{
  "n_kv_head": 2,
  "d_mlp": 704,
  "norm": "rmsnorm",
  "attn_scale": 0.125,
  "lr_mult_o": 4.0,
  "train_tokens": 322900000,
  "steps": 5283
}
MLP neurons of a small language model. Each row is named by its layer, matrix (down: output weights) and neuron, and shows model dimensions 16-143. Each number is 200 + 40 x the weight over its row's rms, rounded and kept within 0 to 999. A neuron's up and down rows have the sign that makes its largest values positive.
Before each neuron's rows, "fires before" lists the tokens most often just after its 100 highest values on Wikipedia text that the model never trained on.

fires before: "-"
L2.down553,199,135,138,199,256,157,221,177,237,190,252,164,206,147,193,144,224,163,226,246,218,155,199,223,220,292,184,295,259,157,208,166,179,257,215,201,267,196,199,174,160,149,177,251,210,173,178,185,232,174,143,204,214,143,180,161,175,249,218,201,217,164,158,208,202,189,251,158,205,178,162,174,219,188,224,151,166,163,173,160,169,208,165,201,139,267,192,190,214,143,209,179,173,130,253,268,203,236,234,232,169,212,218,263,233,278,181,225,152,235,178,180,274,142,203,196,223,218,144,182,159,193,202,170,188,190,208,202

fires before: " ", " (", ":", " in", "^{"
L2.down22,213,279,196,168,233,194,193,284,169,236,229,140,185,146,204,182,191,200,248,218,195,175,187,175,195,266,238,131,160,198,147,199,158,224,205,167,188,277,209,164,171,246,144,251,132,277,255,221,272,190,212,199,235,202,202,189,173,153,179,131,156,216,271,137,263,150,196,222,158,118,230,229,226,211,169,176,235,176,217,224,202,193,191,231,205,180,188,155,236,234,182,250,269,192,235,249,262,252,156,240,160,236,266,207,264,248,257,273,189,179,282,202,144,241,196,201,234,186,194,209,173,206,193,206,197,208,139,224

fires before: "=", "==", "===", "S", "P"
L4.down672,236,160,132,193,152,163,203,212,137,174,270,260,247,239,181,189,248,216,244,169,192,248,216,183,184,191,265,241,185,137,198,191,193,205,155,209,127,135,195,273,200,187,206,289,183,213,220,163,197,149,190,146,201,155,192,279,123,226,215,263,141,190,281,170,177,181,184,250,240,194,176,101,173,259,165,214,240,223,187,159,226,203,163,170,235,220,189,170,179,111,214,203,244,180,162,111,194,180,197,225,224,124,158,238,173,183,157,232,186,185,168,237,242,144,182,185,134,278,164,138,222,203,129,134,177,167,190,159

fires before: " ", " \"", "ed", "ment", "e"
L6.down560,186,246,202,210,217,141,225,260,102,153,146,248,188,179,318,212,130,176,244,179,212,187,225,158,138,176,208,225,225,173,218,197,214,260,238,265,221,252,293,209,89,168,315,207,190,203,230,253,148,164,197,229,209,196,267,191,164,172,210,205,243,228,167,103,189,216,175,207,212,141,203,156,231,173,203,218,155,161,155,183,202,244,222,204,229,155,189,215,155,145,217,205,208,203,180,205,224,213,148,241,203,232,221,213,259,153,162,132,242,234,239,278,160,179,204,172,175,165,211,173,189,223,177,233,241,176,206,233

fires before: "e", "ten", "ing", "b", "er", "es"
L6.down305,202,197,146,204,152,175,191,270,189,184,305,238,194,191,248,235,237,185,200,261,149,219,206,213,265,222,194,196,200,241,234,165,247,267,210,236,182,220,155,201,216,243,194,189,192,155,123,190,290,189,260,238,205,179,175,212,198,237,238,140,172,227,173,187,137,184,217,144,135,266,199,281,190,186,245,220,151,236,212,236,211,236,285,177,199,153,168,178,174,106,260,271,211,145,202,228,265,253,262,161,126,195,131,172,169,202,193,216,214,215,197,187,150,153,261,167,150,210,208,220,208,248,236,199,173,211,199,220

fires before: "w", "it", "f", "el", "us", "il"
L9.down148,178,253,161,237,208,193,191,251,189,240,242,191,208,195,212,179,275,163,200,192,180,171,174,186,189,187,209,258,229,233,231,220,204,176,255,205,207,227,213,167,195,171,187,154,218,187,230,93,206,148,306,180,165,236,178,231,181,264,142,208,223,168,153,201,168,191,224,241,166,176,202,138,206,163,212,207,170,186,253,245,192,125,194,224,185,136,112,209,155,267,303,209,190,195,209,212,151,226,131,231,234,199,153,216,203,222,135,185,299,87,259,240,226,185,162,157,113,276,137,192,175,196,210,229,149,251,169,211

fires before: "min", "m", "v", "am", " ", "j"
L4.down78,293,141,217,168,156,188,185,201,191,171,222,155,240,186,184,252,304,182,217,150,115,180,236,198,229,249,160,273,196,172,177,177,204,217,72,125,212,203,266,204,139,231,149,188,170,173,174,200,228,289,196,201,210,182,132,249,185,174,227,202,180,242,266,188,171,108,237,199,202,219,221,175,171,149,135,209,216,237,210,239,247,184,229,175,225,176,180,220,136,171,245,184,292,148,182,187,127,138,249,150,190,158,184,176,201,179,87,209,230,201,197,168,229,186,281,204,177,215,223,287,202,187,193,172,185,216,175,210

fires before: "ire", "ired", "ered", "er", "ect", "p"
L6.down409,200,259,247,194,162,191,178,141,139,188,224,145,137,174,206,198,181,216,239,158,174,140,175,158,238,187,271,186,104,251,196,181,141,200,152,258,168,195,229,257,132,155,191,129,192,150,190,199,164,300,247,212,228,171,112,172,168,143,173,250,178,245,239,283,193,181,233,262,303,215,232,172,202,244,270,196,182,197,193,208,187,199,194,276,219,193,173,167,180,173,257,211,152,222,239,86,147,220,183,151,223,219,127,246,220,213,147,244,129,188,159,201,108,194,243,251,190,197,223,317,205,179,190,200,156,157,164,291

fires before: " "
L4.down54,220,174,189,217,283,231,240,208,207,216,237,221,214,220,258,258,162,219,166,262,220,214,268,178,136,248,280,307,266,252,207,136,229,241,207,240,273,136,215,186,177,176,258,291,214,178,186,206,147,243,188,238,153,262,193,208,139,298,180,142,236,209,197,205,215,185,228,223,194,170,178,247,244,204,190,157,165,157,179,159,205,223,232,161,214,264,253,218,200,209,195,208,253,179,140,257,197,287,118,239,200,230,192,240,145,115,121,250,175,202,241,219,198,195,186,215,144,200,157,202,127,198,120,164,207,200,219,228

fires before: "ered", "er", "ers", "ry", "ire", "re"
L9.down289,250,238,269,202,224,154,216,147,202,195,175,206,207,204,228,224,174,180,209,215,201,162,183,228,223,141,210,216,92,191,203,174,190,136,260,190,121,211,168,222,247,135,155,133,206,186,306,236,121,253,215,195,216,207,242,194,185,187,237,184,165,229,257,259,186,180,173,225,189,144,209,191,189,203,188,228,137,215,224,221,207,239,185,124,232,241,108,220,167,202,234,208,220,162,231,146,153,234,297,209,200,199,151,218,238,146,209,183,141,205,173,180,164,179,228,136,233,167,243,214,189,160,214,191,182,185,184,273

fires before: " |", " |\n", " ", "ab"
L6.down567,137,232,148,255,249,163,185,73,163,174,167,294,220,221,193,255,221,192,210,190,244,147,245,242,230,247,184,189,199,218,193,198,254,226,200,130,133,168,266,211,167,182,164,189,292,235,152,199,185,153,170,268,233,220,237,185,246,178,201,167,183,233,148,214,191,131,247,183,274,190,274,239,158,146,226,198,106,188,225,194,199,229,177,254,229,259,266,295,230,177,248,226,226,222,266,154,255,232,185,182,172,129,223,224,231,161,231,233,135,190,215,242,202,140,166,200,108,236,196,213,207,280,127,239,238,248,162,258

fires before: "n", "s", "p", "r", "l", "k"
L9.down432,208,208,209,220,232,246,164,163,171,183,206,186,172,213,258,190,198,220,221,123,185,176,224,240,204,170,181,149,219,177,144,223,185,228,253,178,144,253,234,246,201,232,218,222,188,180,251,183,143,265,201,209,215,187,239,201,216,219,171,301,202,185,112,140,167,207,250,171,194,202,245,203,122,175,177,159,270,227,209,167,192,198,131,200,195,268,137,143,139,227,255,220,224,219,219,231,236,197,239,242,190,205,213,225,205,219,154,252,240,223,132,278,217,265,222,245,112,174,228,170,289,174,149,125,188,145,156,171

fires before: "ou", "oung", "outh", "our", "et"
L9.down268,258,295,246,213,151,184,169,207,235,238,218,194,275,134,161,145,193,185,227,179,261,227,190,239,187,202,218,168,195,226,240,260,207,236,193,226,158,220,185,226,122,223,138,180,199,247,113,197,232,247,146,242,128,253,234,214,198,169,192,177,134,242,223,181,224,243,254,258,267,227,243,147,264,184,153,252,233,196,163,172,228,174,214,194,121,256,173,173,151,217,226,204,160,198,183,215,230,158,216,173,216,228,229,280,148,184,138,199,216,247,233,204,173,181,231,187,222,241,173,182,207,284,136,140,94,223,180,198

fires before: "qu", "ast", "ight", "arl", "le", "arn"
L9.down125,223,213,214,214,123,224,204,199,233,149,267,156,177,196,248,182,138,165,213,204,222,173,183,166,251,227,138,193,199,185,266,180,178,243,224,200,185,81,165,160,180,224,218,263,149,221,158,163,203,279,198,154,211,113,209,247,250,219,208,127,192,154,147,290,186,234,207,219,125,126,176,216,172,124,174,209,238,242,222,207,173,168,202,184,165,218,149,212,199,212,214,268,250,234,212,186,160,168,155,163,203,163,224,260,248,265,195,213,215,256,208,249,230,201,159,234,173,184,214,204,230,142,157,240,248,172,220,222

fires before: "ect", "il", "ons", "ort", "pl", "ects"
L4.down510,104,239,243,269,224,242,186,213,161,194,222,154,156,190,183,186,205,299,179,173,201,204,218,166,194,214,238,198,188,234,180,155,230,205,174,155,287,265,190,167,185,220,191,259,135,233,135,205,130,134,180,169,213,138,197,229,162,155,225,164,200,189,159,213,215,102,192,219,191,193,156,183,268,224,180,242,218,178,268,195,224,196,181,222,260,115,163,169,276,218,248,319,141,187,198,227,246,123,195,292,241,195,153,236,271,190,228,204,157,234,198,136,223,187,210,275,259,184,295,211,226,154,221,223,242,175,165,216

fires before: " of", " |\n", " for", ",", " in", " |"
L9.down313,261,149,238,171,188,197,185,198,211,227,183,225,227,206,228,176,210,187,167,161,162,140,222,215,276,215,217,221,241,204,190,257,219,152,270,187,270,160,137,179,151,219,234,204,197,154,199,196,226,237,258,259,260,213,192,198,203,209,248,238,223,165,121,234,217,241,176,157,213,157,203,174,182,146,244,133,230,182,146,192,198,165,254,203,226,177,163,182,240,169,148,187,185,144,231,176,201,144,171,230,219,156,175,223,286,258,197,211,257,240,159,216,174,197,279,227,201,203,159,201,190,231,302,188,249,168,216,108

fires before: "a", "our", "omb", "umb", "or", "ours"
L4.down576,199,211,216,189,177,281,226,170,200,148,207,212,298,111,220,142,211,228,281,207,289,229,159,182,194,189,152,162,228,165,228,217,259,124,181,208,191,214,221,183,207,148,166,222,153,182,130,253,257,162,211,190,201,224,194,213,229,220,176,186,135,146,170,209,146,279,190,173,172,219,216,170,172,199,202,131,240,222,186,179,274,135,208,156,230,114,138,182,101,231,185,220,260,135,181,182,195,159,156,254,235,208,160,168,179,149,180,204,127,181,186,178,211,250,165,161,180,178,224,208,265,240,130,210,212,159,195,210

fires before: "-", "y", "th", "m", "-A", "in"
L8.down30,236,207,224,242,246,252,206,208,104,203,288,262,257,210,211,220,161,203,215,160,212,216,245,170,194,197,149,207,188,220,193,244,154,194,211,240,203,265,174,258,255,256,183,259,179,214,274,252,202,199,185,211,175,233,239,214,249,154,177,239,247,217,205,258,270,149,232,154,171,242,169,172,204,150,194,195,247,245,222,112,293,211,138,193,246,173,148,230,194,133,178,231,210,184,191,270,172,159,181,182,194,180,204,160,202,152,166,260,110,192,232,224,264,137,154,172,168,148,192,177,210,195,188,155,227,179,193,198

fires before: "port", "it", "l", "way", "m"
L9.down487,183,151,197,170,211,119,156,246,277,211,174,173,247,301,172,172,165,163,232,196,198,273,179,203,184,227,219,225,185,192,127,272,205,259,197,161,150,233,269,184,232,182,226,184,215,218,236,230,159,163,263,185,264,207,142,214,174,158,233,195,190,173,178,272,265,205,181,214,181,206,180,178,247,256,115,189,133,153,168,214,139,181,243,177,189,164,184,183,176,182,258,232,180,213,205,249,193,183,227,181,235,230,185,154,183,178,231,295,233,160,161,268,228,127,169,152,262,158,267,97,302,236,83,188,164,190,285,177

fires before: "ian", "ia", "i", "ics"
L9.down172,254,234,148,159,213,179,253,182,243,187,266,215,184,247,148,187,189,212,207,235,253,196,219,167,179,211,191,200,238,222,171,281,239,170,219,76,159,191,153,230,192,254,210,179,202,225,196,207,209,236,149,190,183,283,273,171,277,170,204,168,220,167,292,142,209,172,236,281,194,214,204,195,270,162,147,223,199,205,196,217,178,149,122,140,197,228,207,156,241,175,217,159,246,208,235,205,191,218,213,163,171,178,197,254,176,280,226,206,157,207,146,162,192,185,162,171,231,153,226,191,236,225,109,177,264,291,206,212

fires before: "ian", "ican", "e", "a", "ia"
L9.down510,185,278,192,193,183,180,259,192,167,162,230,186,247,152,240,202,215,247,200,221,208,206,210,189,190,289,165,183,180,189,234,193,164,209,200,161,264,225,251,223,186,181,158,150,207,246,244,220,171,199,230,180,216,250,293,167,189,214,218,221,214,179,145,196,229,175,209,186,258,154,150,232,207,227,147,210,273,250,218,166,166,149,175,134,224,228,152,110,189,102,236,123,249,256,260,308,205,177,274,201,123,176,225,226,224,165,217,249,189,248,217,159,246,240,165,176,106,253,229,84,200,173,162,202,244,148,219,229

fires before: "ad", "ite", "it", "qu", "at", "ast"
L9.down17,203,210,184,233,234,142,224,152,171,160,180,198,201,188,222,230,149,235,202,211,200,236,176,243,193,188,107,199,170,197,202,258,196,174,234,249,202,142,190,162,228,124,242,194,210,233,171,171,138,145,169,183,170,203,229,174,227,319,169,180,168,131,229,329,201,195,210,276,261,208,165,197,225,202,300,289,134,223,212,165,167,255,227,196,161,163,233,235,193,148,203,244,221,162,233,175,121,177,124,183,139,190,229,247,183,165,175,247,294,197,220,126,152,154,164,201,207,222,205,248,210,126,140,272,209,183,177,227

fires before: "oung", "ou", "outh", "our", "ak", "et"
L4.down465,250,249,236,171,209,153,192,191,163,175,200,275,216,191,224,135,160,171,200,191,186,229,162,200,217,226,167,210,235,200,188,222,166,217,134,273,186,194,122,262,182,210,207,170,176,152,212,197,212,226,226,278,228,148,175,268,201,207,157,165,142,349,251,120,182,208,204,173,249,236,193,183,306,210,196,146,222,174,213,170,209,213,123,150,139,208,262,159,192,169,329,196,199,235,170,213,255,222,102,190,203,203,271,169,201,137,212,149,157,168,226,164,140,235,170,262,237,243,209,186,187,169,168,164,186,183,128,257

fires before: " •", "-", " Time", " |", " E", " W"
L2.down646,184,185,203,233,171,212,205,252,218,207,151,87,245,143,175,175,215,248,199,176,151,241,199,148,210,169,177,224,162,192,221,203,243,203,158,194,226,215,262,151,191,260,140,291,189,257,158,133,194,216,197,182,160,258,164,194,192,178,177,229,154,243,252,210,190,225,218,199,242,242,231,228,218,202,205,208,206,205,153,147,149,272,179,128,157,134,268,213,185,251,147,171,156,156,202,191,170,189,160,138,144,178,198,208,195,207,164,208,229,162,247,208,185,188,186,230,158,222,236,194,195,214,249,273,219,236,205,286

fires before: "The", "===", "M", "In", "A", "C"
L5.down453,177,181,271,217,205,210,277,182,216,181,211,158,223,295,198,229,212,166,191,142,205,289,170,260,165,200,214,160,261,213,207,179,250,161,239,206,227,194,234,167,186,198,212,268,210,179,153,297,213,180,213,215,145,153,206,242,218,203,256,168,153,216,262,144,217,235,148,235,197,110,207,176,252,242,173,165,158,136,169,237,186,189,219,164,140,207,182,190,225,209,191,210,156,202,206,137,247,154,169,172,299,260,192,181,254,210,223,187,242,210,221,191,174,208,177,205,189,180,195,160,234,205,170,163,255,183,157,217

fires before: "ot", "in", "ess", "act", "im", "is"
L2.down3,226,252,185,201,196,174,213,172,180,92,248,171,179,195,204,226,117,222,242,221,245,101,250,161,238,163,90,209,234,193,192,116,132,166,215,144,209,199,124,166,185,198,138,196,189,181,263,153,165,252,242,152,236,195,153,210,214,238,173,256,233,146,226,240,216,168,198,170,215,225,229,156,210,236,179,161,165,172,250,223,207,198,183,188,136,297,162,180,189,182,197,169,179,271,159,256,226,256,275,190,225,167,176,240,170,243,144,236,192,128,125,203,170,227,185,200,195,292,173,167,240,238,281,228,171,238,188,203

fires before: "-"
L9.down680,249,184,192,185,199,213,244,250,193,263,143,135,228,230,251,219,264,233,114,226,217,251,265,186,268,227,218,250,221,203,250,210,176,191,155,169,218,241,201,222,218,248,219,222,205,142,176,177,221,206,209,209,152,219,159,181,240,195,87,176,159,203,107,211,255,235,199,201,197,224,189,224,222,150,186,225,216,192,175,186,163,250,137,185,123,309,192,248,280,272,234,182,147,169,184,202,158,223,238,177,181,177,129,200,199,155,179,274,193,163,233,128,211,173,158,150,252,211,175,203,163,203,169,182,177,192,219,201

fires before: " ", ":", " W", " N", "ural"
L5.down360,191,202,158,175,193,250,225,262,166,170,196,150,285,210,143,134,181,224,211,205,206,236,170,207,217,122,233,212,202,174,134,212,129,246,166,191,182,186,196,190,162,172,171,190,204,240,258,256,223,169,223,236,145,183,169,247,180,79,224,162,281,152,190,243,217,240,234,188,152,163,187,163,199,213,181,128,244,268,193,179,213,130,212,301,140,211,115,178,158,207,179,209,255,142,190,311,249,194,150,193,118,216,253,163,235,172,239,248,222,224,209,158,206,162,165,189,211,242,162,216,248,220,194,142,200,143,228,214

fires before: "ot", "pt", "w", "p", "por", "in"
L9.down173,217,218,162,172,230,206,176,135,182,159,239,157,220,227,209,250,151,281,250,254,174,214,200,260,221,218,177,140,184,205,182,155,195,243,236,231,190,206,318,186,218,174,207,155,196,186,262,203,163,166,206,284,185,232,138,199,217,267,159,200,131,122,143,142,176,174,172,100,186,259,174,227,323,231,93,168,225,210,160,252,188,202,178,196,263,213,254,229,193,148,218,236,213,171,175,253,159,261,229,189,139,279,157,217,196,238,168,227,188,176,212,179,126,223,264,178,213,167,244,161,251,273,220,239,186,187,154,230

fires before: "==", "A", "In", "The", "==="
L8.down674,148,170,240,162,211,196,264,206,217,266,206,238,287,173,188,127,233,164,180,231,181,187,237,137,182,184,240,152,203,198,243,144,192,194,197,180,255,170,163,122,192,173,217,242,179,220,213,226,223,300,238,239,188,163,196,196,186,122,246,217,201,169,182,170,196,244,272,191,151,175,186,184,245,218,206,177,174,126,228,203,188,200,185,201,223,252,159,240,191,239,205,172,91,186,197,193,191,94,250,206,194,246,177,188,173,160,138,145,249,255,236,260,178,233,196,83,230,204,208,234,229,156,211,223,201,164,123,223

fires before: "-", "|", " he", ".\n\n", ",", " |"
L2.down112,183,170,165,204,169,206,267,280,167,198,195,143,215,158,235,173,259,202,292,227,219,276,205,252,150,178,196,128,185,263,155,216,248,185,204,214,176,160,221,165,225,207,170,183,232,165,251,239,198,228,198,229,176,191,335,238,261,274,199,143,155,324,212,194,300,230,196,231,263,210,228,233,197,151,192,213,223,208,226,163,181,227,204,218,196,261,167,213,262,229,180,144,248,225,187,175,197,225,149,232,185,275,214,178,241,220,196,191,182,237,170,265,263,254,202,158,279,160,207,186,223,196,214,213,249,170,167,174

fires before: "g", "ome", "h", "ad", "om", "ite"
L6.down693,207,260,122,159,239,203,194,204,161,196,151,168,219,173,249,150,211,143,243,165,212,129,197,283,232,195,228,226,292,204,203,159,201,164,129,195,242,229,188,255,210,262,218,237,234,260,182,175,248,174,173,183,165,288,147,241,215,136,190,200,230,221,165,198,196,205,196,154,162,183,243,234,171,226,168,252,200,198,202,277,208,154,201,111,207,162,162,220,239,216,180,154,231,240,86,213,196,132,179,206,247,206,157,169,115,180,165,186,135,217,173,194,181,223,241,236,208,136,164,164,160,170,239,194,200,245,197,184

fires before: "ad", "aining", "ade", "ain", "ack", "ue"
L5.down464,237,239,207,217,168,166,203,125,189,211,160,210,222,256,205,136,128,188,199,225,184,188,194,280,159,161,166,246,124,195,246,150,243,203,217,159,237,223,206,258,204,228,256,138,212,186,199,253,132,169,181,222,261,219,188,286,207,198,173,209,222,144,191,150,210,209,212,220,226,160,268,163,160,208,278,135,144,177,199,216,265,205,138,266,208,153,212,130,177,265,172,160,206,224,184,183,240,225,187,259,164,159,213,214,167,235,166,195,179,144,205,249,172,236,149,218,122,183,315,247,210,235,151,225,245,162,226,181

fires before: "|", "|---|---", " Lab", "-"
L4.down194,221,206,193,153,236,223,205,233,214,182,214,221,206,227,238,132,262,160,181,238,165,157,203,186,184,275,174,140,240,222,179,166,211,212,205,262,230,214,229,177,162,181,199,166,289,237,245,165,213,231,152,187,184,204,232,185,213,156,258,206,316,266,199,227,125,246,230,119,249,314,207,176,185,179,233,192,131,175,225,183,168,264,251,203,189,185,258,200,235,158,188,218,249,174,245,97,222,170,169,223,165,178,196,179,202,234,217,193,127,226,283,214,172,188,161,233,145,157,194,215,134,238,207,250,187,118,270,185

fires before: "min", "m", "v", "am", " the", "j"
L4.down307,249,124,279,116,176,189,141,192,203,214,211,192,186,216,188,206,277,186,182,207,176,190,193,210,208,153,190,199,174,159,143,161,190,171,115,180,201,131,172,189,242,238,203,116,185,186,150,238,201,273,225,293,233,134,211,193,93,208,235,226,205,207,221,176,189,200,220,163,228,189,204,196,277,183,238,195,243,308,273,209,206,205,163,220,158,171,185,254,204,163,175,194,231,169,166,225,198,168,138,233,289,223,208,115,204,180,186,191,172,187,136,157,264,221,242,209,203,189,219,191,198,186,261,214,315,175,183,229

fires before: "===", "==", ":", "D", "S", "="
L6.down129,241,180,169,182,170,127,215,168,212,177,235,163,240,265,229,207,147,227,211,197,179,210,250,160,168,176,280,144,244,183,178,216,243,171,231,156,164,253,203,218,176,197,225,253,90,230,218,242,226,102,230,174,225,195,187,194,190,191,186,241,209,157,209,255,194,191,162,244,186,199,191,195,187,224,181,213,260,213,232,203,208,170,136,229,243,184,198,191,216,199,160,233,201,182,121,111,214,217,156,236,289,225,179,204,217,188,229,169,205,203,217,233,225,187,198,187,164,223,160,224,270,218,119,208,165,211,302,196

fires before: "|", "-"
L4.down110,206,143,195,144,210,220,205,249,205,166,225,199,150,153,228,219,195,181,234,239,193,258,251,227,212,304,201,204,207,225,217,229,175,251,213,210,254,210,267,203,147,237,118,271,139,225,160,202,248,203,173,256,190,214,175,211,237,220,205,215,214,167,213,213,227,157,185,216,235,171,245,206,127,206,187,186,230,192,106,149,199,254,190,171,159,272,126,226,197,191,147,249,175,156,220,165,254,252,185,195,229,267,203,132,162,172,201,290,196,162,225,236,239,160,210,114,153,185,165,186,269,279,248,205,154,226,247,210

fires before: "ed", "ment", "ten", "ing", "ers", "b"
L2.down475,212,227,189,262,174,178,197,278,183,182,236,197,154,169,231,236,183,198,239,220,177,254,170,166,192,205,253,200,273,199,215,209,192,246,182,144,213,300,205,188,216,191,163,209,122,171,217,199,243,242,185,160,222,185,228,192,156,253,188,203,134,203,214,220,238,247,158,203,200,218,262,171,215,220,217,147,157,140,181,168,148,245,268,168,179,206,177,197,293,143,239,143,239,180,171,128,138,262,191,261,163,178,201,149,226,199,209,154,150,230,215,161,169,152,201,208,158,203,230,207,221,238,267,207,142,236,164,191

fires before: "|", "-"
L4.down33,124,248,126,183,258,166,218,210,187,238,191,118,232,224,157,170,214,223,218,195,176,238,197,117,188,229,219,221,190,268,225,256,151,149,237,194,194,224,154,180,168,140,198,231,158,216,160,206,195,204,141,205,172,191,156,229,237,204,260,171,253,191,187,241,144,183,234,205,207,236,240,209,213,160,226,152,232,236,212,137,218,196,215,229,203,277,181,259,163,252,214,211,263,118,201,242,254,243,209,192,199,184,216,210,251,171,218,282,182,166,268,261,259,156,197,226,157,161,233,73,193,268,181,236,189,201,196,208

fires before: "ording", "id", "ess", "om", "ol", "ul"
L2.down644,251,217,172,125,143,199,190,141,175,169,177,161,216,185,219,69,178,223,193,164,179,258,231,249,179,265,184,230,190,276,199,180,177,218,231,197,261,185,208,151,193,184,169,154,225,210,245,210,232,242,201,178,192,287,290,256,179,155,225,210,129,188,217,182,208,206,218,309,137,188,253,250,219,132,217,206,197,184,209,172,213,237,232,248,268,186,168,238,219,141,229,212,212,249,200,163,262,168,181,181,129,200,280,142,137,174,171,184,212,168,196,89,178,210,185,256,137,206,210,167,242,240,214,157,250,197,198,190

fires before: "id", "earch", "ul", "erv", "ol", "ign"
L8.down204,207,147,228,141,206,200,233,127,157,215,82,192,207,240,212,161,280,258,161,242,142,211,101,177,276,232,197,178,205,219,194,169,221,190,213,148,242,170,143,190,233,71,208,179,185,212,189,252,327,219,179,187,180,258,264,259,215,210,182,225,154,155,205,117,223,175,227,244,189,230,171,233,189,211,207,228,270,199,242,212,201,155,235,133,192,205,185,203,217,108,182,237,224,129,170,252,173,187,173,209,229,186,168,237,226,215,248,204,267,178,182,258,184,182,149,205,205,210,213,252,244,205,233,110,227,172,177,262

fires before: "our", ".S", "T", "a", "nd", "us"
L4.down198,171,163,230,256,162,209,229,131,99,178,184,253,192,153,222,205,170,280,214,198,260,262,94,207,211,205,199,178,196,182,218,261,179,196,231,161,195,180,153,287,282,218,188,167,233,219,151,227,197,138,174,188,145,215,193,182,174,241,160,176,233,157,167,247,226,258,182,231,196,211,213,251,263,198,235,147,188,220,270,159,243,229,221,226,195,135,177,164,216,172,217,208,261,151,201,140,214,124,125,131,221,211,239,192,200,163,168,228,132,271,209,275,289,165,173,191,150,161,243,260,274,207,175,178,160,180,184,266

fires before: "p", ".S", "k", "K", "l", "nd"
L4.down31,224,171,156,286,180,296,168,218,158,138,248,178,230,219,156,224,178,224,207,195,123,231,203,186,198,239,211,187,215,154,181,240,253,216,171,261,156,224,256,235,198,176,218,184,183,228,263,197,145,146,174,195,181,200,190,153,188,77,213,222,164,222,210,237,199,171,276,186,172,241,190,177,251,217,211,129,138,216,200,187,91,165,121,222,222,184,163,231,206,228,241,146,193,165,168,212,215,129,204,211,210,237,166,162,221,284,199,222,117,215,209,213,265,240,225,185,191,247,172,227,305,197,175,146,133,162,267,200

fires before: "b", "ed", "e", "mer", "ment", "ic"
L2.down386,208,161,234,186,183,196,176,219,198,142,196,173,179,195,246,113,216,274,206,229,239,208,191,194,147,190,233,235,297,287,228,156,207,203,169,224,199,172,211,120,186,162,235,223,229,203,157,229,204,167,255,162,230,169,188,201,173,104,188,177,163,220,167,204,157,287,215,175,239,178,243,177,129,142,204,236,161,229,163,138,250,247,165,171,229,164,195,183,225,190,185,145,218,204,173,208,119,128,270,210,201,140,275,180,178,174,182,198,154,315,221,155,166,194,128,141,137,248,204,242,146,170,181,209,145,179,242,212

fires before: "-"
L2.down279,171,162,231,254,258,226,229,292,193,226,218,198,251,209,151,197,257,163,198,231,250,220,181,228,201,197,197,220,222,157,192,149,212,253,197,254,179,324,179,144,196,179,165,229,286,188,187,228,192,148,219,170,154,150,183,217,195,161,144,193,163,239,181,183,211,238,190,180,243,160,222,239,215,182,212,164,190,207,190,232,194,209,192,153,181,180,230,149,217,220,179,199,234,175,182,205,137,168,180,255,176,205,214,195,241,279,128,201,203,209,176,149,312,217,114,136,241,190,252,160,194,244,238,149,195,160,197,185

fires before: ",", " in", " of", ".", " were", " that"
L9.down466,240,173,235,194,245,177,190,206,97,200,225,288,131,191,189,237,176,177,122,198,185,181,223,199,262,202,251,212,206,302,199,253,266,151,194,173,191,191,234,189,198,135,220,132,175,129,232,207,151,173,203,234,247,156,214,157,238,154,165,163,218,192,279,213,194,210,256,156,211,236,201,167,200,178,167,198,228,240,176,144,174,271,272,231,181,107,196,188,220,243,241,186,204,193,256,243,215,190,155,170,247,195,255,272,126,223,179,252,267,219,273,180,179,257,232,235,155,204,212,207,157,179,223,150,182,211,186,150

fires before: " |", "ist", "s", " |\n", "an", ","
L6.down448,185,235,146,226,191,147,184,190,176,200,190,228,208,183,252,147,303,245,201,191,205,200,290,171,127,254,152,216,192,149,143,186,193,218,205,159,167,159,156,267,167,140,219,239,199,157,192,170,176,214,131,205,266,150,232,200,119,158,181,260,213,198,212,187,211,169,178,198,282,212,198,142,181,241,276,232,192,233,193,138,222,241,186,237,222,151,175,151,190,201,213,163,140,161,188,181,227,132,182,249,175,128,206,169,197,210,222,269,163,215,294,268,217,240,188,199,108,158,194,187,207,215,293,227,219,194,148,180